Part of a small language model's weights: 15 layers, vocabulary 2048.
MLP neurons of a small language model. Each row is named by its layer, matrix (gate and up: input weights) and neuron, and shows model dimensions 128-255. Each number is 128 + 24 x the weight over its row's rms, rounded and kept within 0 to 255. Numbers have three digits each. A neuron's up and down rows have the sign that makes its largest values positive.
A block is one neuron, or neurons of one layer that tend to fire together. After each block is what it responds to, as a language model described it from the Wikipedia text at the highest values.

L2.gate79:121086137132106125163122094116148129181127153150167106148147182103122091191159116132133124080092173176159118140166110107175133121141127150133120109146087164101099145139168135143121068151133102098174171130149082157124132141139074129140110140115150146131085162155169069149115156118112151139153107143130139111199160122158137137121129127148096139131110148121157098101114100162146129133116
L2.up79:162091112153138163126120113135132121151133146138145102137147167132101095171109099127130121114132151149160092151147136131131124155163110141071159147115096155137104122138129155128123096186148086070133134123139101118137135162121132128103092122091175133126053115139173073161131149140131144119135112089169099137121102110079152141110123122171102118106090145116115108124131153110116177155113
Responds to: Member and name heads. Mostly the word member in membership phrases (member states, a member of, resistance members), plus heads of proper names such as Mexico City, Liberal Party, Corrie Scott.

L2.gate176:142131104127127112106131123175177141155128071149176094126136144089128126117111169113144090140133164116093143148148119104155110119125171153161179132126128126128117125151121109130128162117154130163115125114119110144210151114123142094121183155113136096164129124126132104155187152091149092117141093126170171121136153142152125128167131133129092109138135078152120140109178118138107116136129
L2.up176:065138133139137132114118148143116139097171126109122096120119121096147101144105122105157106101117152151125117110129166115154120104099115122127143092113137155084132141115136149094169168082148167169160152104107038125124121092135102095121172140136130118165127103117096122171107103181120147136138156089121086122113108163115093110130138151145070145094133135106137159097120136156167113136112
Responds to: Mid-word continuation pieces. Word-internal pieces that continue a word begun by the previous token, as in run-ning, sp-at-ial, lifebo-at-s, and occasionally whole words like first or years.

L3.gate48:084134160126155131131110131116113141106138127146123113158142144115132116109166110138136135127133097119104086135145133142107156103116152163129134142170119116056137124110133114123135124126126157096113086147160063134146136106172130146115132123132100158167130110105138085117093098133157154156083109114127081100128129114128132114120088162124133171139144128129131129147150138141119147091131
L3.up48:124108164182105115106130120157113173119131154145095131122140106106144117100090128100116159112104134132159118130142095171130120085094143148111146146150104115112106093139149102132116122080144128150092155139124114161133156134139074136130122133147133132158123138099131159122106127119147124125100116103148119158154129100128102103112114193142116158109092115134076118137120110149132150133166
L3.gate323:136104130163161114124106162166143171081112114110127109129117093079124120105093112157122144108109138106136105128136083111089118110139099139143120128168155163087135135140117169132090143133156118121133171099115126131128123137145102161099113156117100129153113160130142119131170158103120137148180117169109108130144121152121124185128097137124117118135161126094119133154131108142098136147156
L3.up323:170107126112141134138080144152130117082146153108098102145093113096115109119162118127115090143133126137129108099126113119124140120119111132141110128115119107093129137079136154170149139137134184146139111134133122133120153126136107116108107148136194147172149120134145080144139145207113120096162131124107076123155139118129116125068134096083122106145177159155150143088135097154156113080109
L3.gate329:121093117141107113155124149122151136108097144118148105142145101148114159116083134155137129131100151112105148124162144112125124083138120139106121138157138125116121121046145162134128112158108110097130176087137102113107125155148099101169095108143126149114080109125120171148143132140107149104137120132124137143133135137140105115154096145104140137101142115138135145096117153098166155122167
L3.up329:080156139104104140144115150136162158140146133085096124120167106123148164120105130108135110133124148119111121066132131097069144133150123131134133148153152117087164160090095177173123160157139093103114110095105121084100173120166101109124078143115148108130142122139146142144100159139123139097128126124105145120155112125116111136125106115081134082148142074120145137069123130111164156138151
L3.gate401:109115154131120150193086123110095148131144160116136109095130131149133108104110115117092138128112110118113083156146123102121129104169128159050176123135109138113128127103121131153131121134055125136119127111144148114112103108196155135110095165106132173123143156071133119160104133152117141092117128155128136132149149138164130148130081119111088114124113078169125126113122146167180186118155
L3.up401:099146128138171104121104129150152103122151115088098117104167154130154092081150148080108149153113114148099143094158157129143155127142143133138150089158124120106144148128103104179115108137128154131150106117117128147096146087153064117165133117164088092123145123120144141179133127171138093132168118126115121132146152132143123118146112172142102147113189131119157113115127123155117117130105
L3.gate481:090125184154133150162113113105129149139135128114169104126166133133112140107164097119154122185162077084190117106115132125098146150175137103172145155161072085116155095061111132123156102138163121102117100111146148130147134112151106115125111141140154132145155101156159153137121104120114103088143130132136097145144156131156106145075118158153157122155153138121130128111119125135135139128108
L3.up481:103109149146107108186125142139111193147117118106146159153131108160100133157152149100096123166148104120117078139094153123127138148130165089127104130125124133159115144095140131101128109128147123144106143151117125121107127131169104120110093149145111105145134112149161127111134100133117127062134133115158097141125135128128143133126137147151104110180171153145147102080091115142131169106099
L3.gate488:110161162126151119186153145136113121127121151158165112124143140162117119116101153120090093103159124123142096127146154136141129128141162143120130119133109175112124095115149113150154109118099099127136095100113114132114126157107089146123134158178134163158107091091105165161108115149100121121100101156139105122176135138151114105158064126092106157145135129125098114136123154118165131085138
L3.up488:147159178152171114142156169143168117146163188112102109123142105152152111127130147123119080160142104124144131143125123164095163151175127143141158135135124161125154115131080131139125123151104116114120084133095157131105107100152087137119100105121145123136122150122146150121123150128123132078106130167140104089158112129100170161151112114102089123165132125136124130145133149123175082126137
L3.gate498:096122152133114167077121135120148094138171132110121141138169080118122140134140112149133143106132162171109139139150153144144123180114123120120134147081144137119102129126126187160160147111151120114091183124092109108154137126108088126110101120137163116137130157140130085102130141103126126119142147126173136144148103116112125128160158097169093137135107117106130152138148141137134126139118
L3.up498:129079147126123131140103141121159153114146115105162124108154100083161121126103127153123097117087119134140113121137113149145172110101120153185143113165144180151128123138124156135138133140145109129143096072119057132099123115141127109082150162133106080151126110155155132095122158126105093109155162169140164132142155100130117144124140114121087117084151127144124124118138133118133079135118
L3.gate547:101125133090158109119117079127141099150115163128147137149148144174144091123103094117129136114111146160127129118121136097134124140160136129125157126134085162144131126082116107173151107130105121120097129121159120142103154159193119131126105129143111111147101107132129155149106135115130120117108137165115124123164177115162149111116088154114098114144172103113154118128128130154115177156150
L3.up547:115121134127108099096128125105130146151141147126142152160108138151116096132125112098146133126085142130093113113123108130136156164163095179126105118125113150159127130104157086181179121123098118101100136090150121124080139145128129106112106146138114123120157107112118168117091105150128108096125131149127091179131110124104150099128100155108123109125121102108119103137098136162132171149164
Responds to: Opening bracket annotations. Opening square brackets that start an inline annotation after a name or date in lists and tables, like [Sarawak], [sv], [6]; weaker on word-final pieces, "===" headings and possessive apostrophes.

L3.gate49:119093108099095151109155130106104100143136145123134098133074098105087151155149124157124147136116135136110105108162119102129075097106133110125184085132117107120140107116136105130130116120151136099112144130153149146130127129134098123186148118114104162138116082153150137116116147130139174159127114098129137121167144113161143176182105156090120108149128175142130131104086134125160106110106
L3.up49:127099125111107142154161121079121125108170150150130126147090126080080126166135102154143172146154112132169106133161091134110080109113143115140151134114116157127121108107140126099135130115135116121114138124145117101149112126133125140193152144165134144125114117128170130132133169102157187185131077110128087142147116119112142171162119134119133136112121178113122127138129125134162103125093
L3.gate103:112095160121162102131124131144136142153099155097139113150151129123129149148132109123130108064143118102144092127152125151167136154103098142158146118139102106110144092140074148113116154141114163140093110132145139124120155116187106129105146165131090161124109147142153157178162129168152099167155060132099123113099140137140153113122131103106132104147119155101125144160112117130084147066092
L3.up103:116128117131167159158114124129102146141152115106133076125084148109093150108121143141083166093090153109127122135094102104096087116126091132126154110111125103127143145202119134146142150178114138150082116174143116082155166105147154124091163172117089142138144150146091101160134147155118128188138137141106100136084112183104128129117181119131155143127133109132082126130134146151130111156147
L3.gate113:099174129093139144150120121126158130124119123142137143133142087090116108067137122151137116108150132135162132109152177142121085141138145103118154132095118143114162169133119094174160137155116170161106128099178110146121141146170126146121159166118125141144149145118110153101115107094172113184157134139137102166143142135167145123129109108119080111125115134161138155134132180100098184101106
L3.up113:132139112155086103130117125136141132073165118102064122144120122100070149108134143137130120117127160116163077122151185148128123118130115123116133147126122126125149108166119128115104081104148156142087111164152114141151115119144131104162177152129101141089181113164160129092124100159115103140151159151106122146130120160093120152080127152141109129129122137126123129155141110165181161111165
L3.gate119:145082095177071141124128135117125131088133120133172127125124158114155101113160128132102079124142145148117085139121149122131133159110105126096147136104150102156173175162107115135071136148134130116121110133165144096128134145156108073053106130107149123095094118103145138152140124142078099158098126147113099118132130115116099139106087134143100145143100124140078117113143119129105132138138
L3.up119:094133119136110128149114132139129101100090103108149105102160100130124078106128160121105096139119185127159156139120093095124173156130132098136114107124174110165147132153131130153134146131180130154134154156110107107142169152147134064114135132126154126087133134086112083155116152125107106176114195124152151146103110131116113154136080124139089142140086123109108116090148166157155130099127
L3.gate168:109110119131112143128135125141119099120144115164088111112162153142136122110108137117087120116120117148134105131136139085166075127099167098155108082126117150137115081108158128143126059145134141137108163127131136176144167149159127121128167137101104134117117140141169098128140145193139116149108086113155116104159161098144136103128125154122130138139086155084111131156079127113142139129195
L3.up168:092142125128118143093104136137127172109112103146097124142173152131135106136130169113120136158119111135166171092115141153100129156116146096145122157137122093207129116105154075128122089154081108130093113109094124094172141128151152109130137106138126119122134166114158130083147097141142091164161112162109157142150096151103155100147157114129151108107122114161141139135111126118086138109108
L3.gate252:101144131134150105162114108149119134130118111123101108120117141083136107169158124116146132117111110156152173095123172160130088155126175149153183126132092116129079107135127137171066101133130159121115139098119121107160136123138139140144101145081149118150123062110123122172117108148112159163120142133111142111160138101127139122188097125094099137102099108125189149119137136090107131096089
L3.up252:141110083146108110142116132141170183162120147164193165115149121122124132097155152093122143157124108104123161112122115116135080133117113126060143141144102133111167119132133122127110124132136110132141153152165133121137100109156141142088095136108108146138142111124138167164119132113102136120152073126100116132142155117145093098128141119131097128133152124154166114132106130098138101137150
L3.gate328:125096134129157148136178132133182138090122134132161121134136154129101126123151138139150116136086117129182142119201163128155095149105155134097149092098099137117152116130131086155117121160154125150120187111148131147156141138140121086185128116167124131121123112133139121126163109101160139167156083122107142114150164122148116151165127090131123157131113123106130127147115078085158159089155
L3.up328:134116148146153153135127159108124147114104104145154139140115118088080126162124186122091129140100128117142117104134142147163128145126141144115146101116133163114148100141144126159093129108152122140135133086185082125117091132143133077151111104162148176104136091111137112139133093106105153137130103124062121135123116140122135150154108097122120122127099133116131122132131117123186117126143
L3.gate500:114087130112109137170131092119144103109096158147108129117126122126139104108138124115183116144137148129117129138164145120197087122133105108122165114101098113127163191114132112120124162094150139115104146097165117135184126155157110121100122119145129154152113093144122123129120130138103129116076082186115178131114118128130133118160096128137094143127112142104152116123120152137139172143153
L3.up500:126105139085130181155122104143132103155095118111110100104125096177102132173168124111111129163139132172139115091136140142121100124112083122130121113099105167176114128116162115192114153125136089156111154137094114158149129133132113117189132130141146144146155135145142129087116126133132106116122161128110129155098130117129121171152117129154147143135127134144176123120128135113176136175108
Responds to: "time" in temporal phrases. The word time in phrases like at the time, at that time, at all times; also scattered mid-word pieces (likelihood, Indonesia) and table/section header nouns.

L5.gate76:142150149142159121139148116117151169112142123146134174131152146136139119122116098109116132140084149108130132135096107099108123121139162120094149092107093139098182139138150147102120158106115115135138117148126119139130161079136130083127146115132102082128170140142183111084125143089150075116130063128114129084152142113152138137129137140151133181100158114110125148151100120117089151133114
L5.up76:106207115125106115136137142149164150115151132147101147099168115117160134156108091113122141163087160126058141120119137181105145136060134096103136101113101117164126150103153137145140115152138090130150143120114143169111104159105148102140123163111121084111136110118163161090120133092120155103097148121132102122129127090140154113124138114129159147134135117146124108126099142117111120132155
L5.gate77:166153134133137135121133122121125103119113081137134129116160160147172108204133120112115104165115145174157119137112135144126090128131156119117133106103130144089136112142141108105079139084160143151133143152147133082122140146142138091110149143154131159142113139141132151111152144097154129151099110120162136119119126084133121166150133177125129120093131134120138143112093145138122080129084
L5.up77:071142110160128179110101117128131132105121081138112125113091165142096104160122097130118122105116174133183123130124092119117107157156116161104143105120124166132130076128112142169096127168131137114110105154140143100108139193165151103122110115097070142118121143165097123132157133113150144123142135151124123107105103104092105116130099116130143148119117099107101110106093099123161070155094
L5.gate284:138163135150152110116177103126127145117132093182128107141123111122097117155130149099120123063145141091129121093111146128143133144111132145129118114124106123179146144111098105162103092110122089142144142100128116110103113159152170154148123105090079128122113098136164097170180124102129146122140150144130115114175155134156119116202142119111147116130101127138111137124148142146098139085113
L5.up284:103151137164105098115141144099154142103171097178145118148116143154144102146118128148112096143128147127154156116121081145146114120167129151152146107095136106143091106099159135147118124149173105117149146162103145121117108173106128189099103094118141090130111108135110167112111118153135136166184177123131095139159116156093119131112141110119129158122119147133095113127179114103132135149130
L5.gate315:165125133156142133146131097126116143105090105130145124145130117128104145122104103145097122125130126105105098124134185171135175107099111167066136127151129137131127111084103114141201114179158104109134129152170121138128150167106158128116136142133126135140089082134108148154142128100130115115114128139130151152132138123153113100160161120074117143104112093131103113156097150145075161154087
L5.up315:157120150173111122120125154118139147151105112086093130104161114118106116124131110119099134109163132083100108117099127119109202116146122139144120133147120126120136114095133157129107093112148135131154139159159128107137125152131107133117111154113167107105121159155120140138167116112144079139141116118112129164122103167106132114155140095114072156098149119142112127117087107107075117161091
L5.gate474:145149146108157146098116110135113120146128105155074156162117181134119100094156147110137111074091132121128105111145140111122122092113142124103157093099105155133120142106124117156117142138152118134144169113137120167095106115136156135133168119120128141094142094129141130125150135123136139115177150128151130134163167209160144130166158125167074156122123150133124131132110139141130150139156
L5.up474:171106123135132085119090132134153127108137125150173124158135144141141124093098129088114127119100144147139156133141086118110106106126135148086115111106094156119148156127110108132160094146151104146096130111133181136150146119106158136086147106125125139143108082113121112116122147113130169103153152066145096116118135171099109114123127094129106134085133155127132114149145095135145146125115
L5.gate499:124109162147150129123141119153121114135080144153179122135121127130144076123140152133148138168168127097123133133164159113138111123132163103112160147103123111160110122080133115143152106188177079107138144099110168163121132139151136131127125152134118128180111083135153129149161153072139135113140153156132143114144132125145149110125176121194114164134144133182126124149130101119122194075084
L5.up499:161137172123079181115131135097140147089175153143115135104162120151139113132111165099117132135130123110138125127156138110111125125146071126150139139157148128091121130133153130129124103129099176133145117136116136126107142105121120140134102125114133088132137127139113099117143132127168152146124171166186086113161129139141145149132097123124157141112170159109121162165134156184144100166134
L5.gate577:150055077121161135126143101125155150111138114152149118134102147143142143114129185153091139150138160137163121080112134128146108091137127109111140109101163141157092131144104087160161123133138114134079159107091136145129124144144122105084177115152118109141134130120145122153126148115133098114135153076170157104169148151122163133124135146128178098114109155133147154123169139131142100151128
L5.up577:097099076132122150116162137104161140096133109138132132115132150126121135149109150131105120158139124152177155102092131119153103104150091115098117174146170139178102120132119128127121108133141119143121166134146122116146086126133148104107125163134112105146135095132076147159115122148117099123170176103183144129156088182114130154141123114140132112130098102148129128133109107127147155134137
L5.gate698:107111150106129147160177123104145127140107115145081146117159139144164084138118124114093087114127122133139130129095098114080190126131142124127107162095105041097122116143157111130092124161161117109126100116125095124138112161111121163145150135165089146141134133144145153110112165113178105102102127144154127077172144133134135152102115150120133132089115147136116125105115119135130112175096
L5.up698:093146117107167117146162144133137131120129125117097122145158152150150113186166141083095150135141103133091132155062069135118194129140139088170121106116131133092141124138115137130160142119135111155129165156102115152146155126101145139140126114091136142104142145108152122084139146153160131095114148116098130103143134101121151134163134113143132107100115083134161122140092132118108091184137
Responds to: Prenominal modifiers, mainly new. The adjective new/New before a noun or compound (new stadium, newspaper, New Year), plus other modifiers like local, full, professional; also mid-word fragments (mo-unt-ain, Da-ve).

L3.gate61:157113114155141099131126114149133133104114155139126130110132145141116092153131135094097126128118093121173095119135130132102091134141120126121171110125129114098149157147130153130112135107120093160116121182153185118140140172123112149115159123118118124112138110130145132110150143101129129062147128126155129113119152163168148108068101138172052104111151150111129135157097144158139142128096
L3.up61:137128151141154174148146148127145126130099131140107121140104125171111153132163079095099116109098120102142129136113165151089142154148089107099137144094119109158092139118119144137105110124133146089118114136158139148127140199143091147166097153137110122099135141181139154105139138198143120108143123133109096103157147123140163146128098146118110102097119144152160169159152125124109111107088
L3.gate120:119128134112129130133150149122143132138186137117118141118130143135115141136132184118141140125145106140155128146132123126139143089131157149131166136094084162188131103143109143123121110146107144121039151137120124140111143159138179140147119148124152123172120165139120157105173142139168086119152128083120097124104138104143173140156138125152098114080095118127110138114142130186106139173117
L3.up120:131110129161116138098148155112103113109184113072103153136146134136173094141123111128128129096161106151145122158102127128112126141165086145098153091112146123107139125154129108158153143151118153139146104112092151168134092165141152119133108113107165147161177144101132147097088112113145174072074078100165143095142138093138175147116106137110113117120118165147155142111122149134143123143126
L3.gate147:148148143139139129154113121164135145123161126102123124167160124132090084163140136105114136112137141128169122132155099113117104168155132127148155138146107109104149119136103141140097146110108116137128131126138122157177091173166178126115167127117095117153108190127098120128127120135140142148159106132136175089118139110140141150145112128157083105088111153107138095109144133096096180176114
L3.up147:120121146115125160116115142126110146123125155078127151148100160134151101165102125102136135093131172132107117099118156169103128100138160152122122177133140080113115134129160132113117177083188134087074126119162124140092103123100094123137162154149135090121153122166106120111101129134144103111124125137115079133102110133123070120154128145158112132139106130156128106099138143143064100136105
L3.gate287:143134096109131142157134067118106132127105161145133098146118126097118110174154085152092109136118159094107109110131127098152124118127112116104127122097100145133154157122095049170104085164117120110114145159144120115117139142151135143123187098110100108137144127101139144133148125079158160130106154160140143106181158110148123126117113118112144129148120098106178104090110117129135120124135
L3.up287:136139072149105086108134112152129127140107131136140118153118134101113129164123089101102137143112138080108113123122137086135134067131120096121160152134110163118091133158114096132125101134132120109092159103159117074099137125141140119130144080115144103113098147117128163126146142088096142146107130143116162140196126158129120075152135155090128081145112116109167131058107142119131128109130
L3.gate291:133136165101166120161142089132112120145140167141123081117171108163114092128143101123145135126134095159159088142122170111153136116089123120133121132109126144129087135144125113102106138162126124100156131142146160151125164200151121193138119085159138152139077128166118094134143156155111117113134098202138138138134158157152135142106119131146092127107150169118136135113156139171146103148129
L3.up291:151073145149158148119135134128104125097116140102117113108133109102095146164157103182130130150112128122126096094120106168109105162121116112100129136132146145151087089121109141141145137142093150112125121145085084128157138156093137109152103142161141139165150079137140148135152161145126137133144132132131095158154096158095112121085122134114138130113123122128118124115101137173078089156137
L3.gate332:148128094128108118154124122115134141098125115139081083138159136137151061168130103112138129095141147146141085083082162123152159098129120124161152133112142068105138081120124145169116083145113141144177094135133160128099129110148107116156145128144081141108158146129117136122135160151132147105121124140144115115182157104150121109130125151166131093092136118112151112152127131159119110090102
L3.up332:132122103162134083114100134092146075120150119145123106124089140133125096125111084168069132159074123137138118111118104142146130117140124093089115101139128116094149067121156149137157144126115106098122119138113150076130137141142075096112127120111132116135149152089100143131135134156100153098119179120173134111126110141108117103174129144129131118113108160135106118136137183123167084123122
L3.gate389:146175105117129126132111101119144134154108129162144140135065136146109116187137102106094146117110120120126140110102148121120163097138119122093132132100118129117117149152147137136085124148123102139123132175160132107082136149150161142161102145133107104120176160151124106121109148121165114118094099121115128093150148162143124130125166138117118120102156148160175128107119139114148158120088
L3.up389:125105178205146146209149123112119119111135124168153096114150117129124112117127111089101138141164156149131123146102121087174114133142132115132104139091132111141138162136090114170120140112168140169157125085107151163145129119105108113132144157077156137144079167140151135160143178103118145100147129102131123100143128144136158141107076095151123112107073111122135147084127096142137117164137
L3.gate566:116134109119112153101121116134126120112147133126115104155159174145157117123159075116135116092078168125076096112123141155146182094180157151171148162158126106117122148109104120137102184145121138117101145156154118103138133142157140137187131164088114112115121112118128123082144158113135113094150122167189146130163128176114110147132102112152118138136114153140118173132099163145168139165117
L3.up566:101183132150135121146132145151103157143128130155070149120124142118131104175110099144087128120116146122109092148139145120117139088136087178137154111120105143099120095154102130138114159121154138115110109129111114140134122128158169108150113138097127135158138154098123115078156117139098172074099111159154120114137141149128080097108147124146109117140148085146144132140139150124125164116142
Responds to: Word "new" and adjectives. Mostly the token new after a or the, also inside newly and newspapers; weaker on adjective modifiers (political, professional, gold) and endings like -ive, -ative.

L2.gate555:109137166124166127074119135136137124110111147115142108126127129083096142133127150157131141105124101125121152152169139107089141087135124132087156098171117100158146109108093135167136075147139113117144086077096118137140114085122101136107118146165076171169168138114132166160150138131136180158147119140160179125173150083142102167182104127139113171122125148147142165134106148123139120123111
L2.up555:128137104108164150117138127141099129158133104151147127143164138118137093119116156140126092130112096123132106139143127085128104106149155119168122080130095128071150189114140110129133118081130111117194128121141111164097140133112134114155163108133128111149172126100130134163118157177095138103092089148143123076128161118155145110113046155126137167084124120128151137137129174139126111127160
Responds to: Mid-word subword completions. Middle or final word pieces that complete common words split into odd fragments, such as Ro-ad, lo-an, tr-ad-ed, conclus-ion, loo-king.

L5.gate20:160077115081104126132139094149148142099078121128096087101144129152128105135122172170129134152091187161110157106113145190124135118158137154107139139079155094116128105062115118126132142123106148103098119129173159140147144167162118071128146084144126128128118105154124121117125153119118123104119074146148187123154148125167101140141116152143149107119137154155167148136133157110112106146154
L5.up20:126093170131103145094144175131137150105127099137132139094156104142119165150165163152156132142121187134123134150076112183116139161136128143110122171116155115124144129126125138137151126076100130113077102120142107147133116161128112098076135092152121137129117149115106149112129092115105141105146081135135161105126101118075131100141134137092147102120111136135133125129132111140099099154116
L5.gate165:077111132145143146102138112144112088058129108132170134114146158121165140113136135122131147132118159154109159114144117114115164157143134121131199099153093109115160135138131112122139095139120125107160131149097108148155107144135137131143104155124135146131102122153120123132154132157129133166123157166169150109203126136132127121125148137152151181183129150149117147109108130105098131079128
L5.up165:132141151131127136065160120130149139136116102155094108153150138068146124109147166161135088105126151137122133116113165153158180109117153121150161152123147134150081108129118121141130146130139106127136146134130131133138043143110124150122180141162104168186152110124104152129081118100125111087143118148140130138151144185138081145145120094153135121129137110131111148140124135121128139104159
L5.gate242:119139101102152121128139109159137110117170098115159130112134133076123112160118149081110121139135110135127151107167107153110098122130160127129121139145117136092134130130149112124134131119162153090146164067158135163161159092188131091106123139135151141133087177133153155157145095138110154159106127152106165094148153067158119139114112109092138155152108107134118092102113122119086149151114
L5.up242:096150150111132114107168130148142110105166096133111166125140128120138112171137147115145115137127103140128120129167110151111137110137152122098158119159118149107116113124084103154102130101148140106148143061160108155171142130180125096131135098110163111120117168153169132088117124107103154114100111154123143092149124080117092150138115128087163141124117121167142118081170116120106127167111
L5.gate256:126079055122181119137146109134182124146137144179145116128123125082141116110133161123134113117106138156117099138117130163116111118163106118101144111102070145112143107147112141111118140099097147099126099100143100111143131150184132153141152092160117124126069173150127123127136125141125136104098104132130157145152141082136095126075119116146134118107125115121160123152136140137106103161110
L5.up256:111093061098173111142150134117172094143106116123128140127116122100117095095135168166129114134078120160101110141124130147142107112125111110087114095137130113148112058128124153091103117107139137093114104142124116129167121128150154139118117113144156158154083116152133129140101115132151102100082119127151137157137150114136102125138139094173109096124097113142138128146149169156135100110106
L5.gate288:147098158093154155139152122135135131161114129098135116128094111138155145131193149151119141055126111129066108123116134147097165161148148155119140116104107138170090137093122144106137099140152102136173166111106157121094063154138141118103134122135107137152119128134134107129066128162117124123099174127173162094130142112130107149139138146152148114103106133158122114130137098131070120150126
L5.up288:134128127150133081150084134129124168100082142129149135143127129122107106122155152131127149108111093155078182146136116117126129111153145102150139135180145160116175098148069124094133102127169125113107101110114088125170129105166151153126160132170125144108150108136121093079154116080104126115144085110175141083084145111118135159117139156133086117123119074108157159125110186125137132126137
L5.gate326:129115067119140104130087123111137102148146181135146118151127132130103173076107105142140147121127167106154106117200163117151142123138120123130123139084092114157096113119181120117136146130102117130123117143151132092085093157153110134133116117121143135125116173104098093107095158131142157124121160155119097131166128122127114099164092146128084141134098123131149124112127136135124120149123
L5.up326:130083087084142151114129092127131121143117135158107141152118177157102114128148079137154151154097128111088140158129162138184139130097105102123157160137121121117104174127122130128126107132131110057092115096127168187092134150089143133114169110112140168128116143144143151122150138155081132112135164146113130125184156116154132114117129118116117124146132086112152125154109083119153104143130
L5.gate349:093093133114120113106148135157140131093136167114077136108146105175102127157131138141139112116122163128087136143141119143120091126134157107105148128147141143135140140095084105106139130115121138106119144129101097173169107172193107117138130122133119132164146109136111169118117134143168144169137127191192168171126122120158117153138127075116119135135097172128136130129080153140162107137165
L5.up349:144163113104139112133106185151152138110128126109098153088116129144108129171131116114144141143114126113090143134119107142126123108138099122142128103174167190159122148087097123129138131114129101083115118133124102159144107126146154112100135135134160138144121105137097117129136122130143108172123118156186147160119073114075112141115130091126133140133074140140117141139092165105093084119161
L5.gate589:120116130121154110127118116140134082137086126100124110086152113131130125113112141114151107156120131196090152126121089141155148143127133138126070117090101130086142173132165104142083118126111118103126115127098177126135134087113136128141149162161160117099137132123125116154116187135142163103115112155129125147161111109123131142164128127162123098115148144074099153160095139123133135142121
L5.up589:142107132094140124158122148174120099145092088151109161142141110134118127095119152122160102104124141151093151125131110131131163130137141101125174131138115155112139117105137134104083109096141136121121098113144127068108110073133115151172111144151112116089098127153127116143113142185136124105097139129125118121152108090122110096113120147155117077127173138106111144124117120121106128156126
Responds to: Word pieces before suffixes. Mid-word pieces or short stems that a suffix often follows, such as st-ar-s, qu-ar-ter, champion-ships, part-ner-ships, win-d.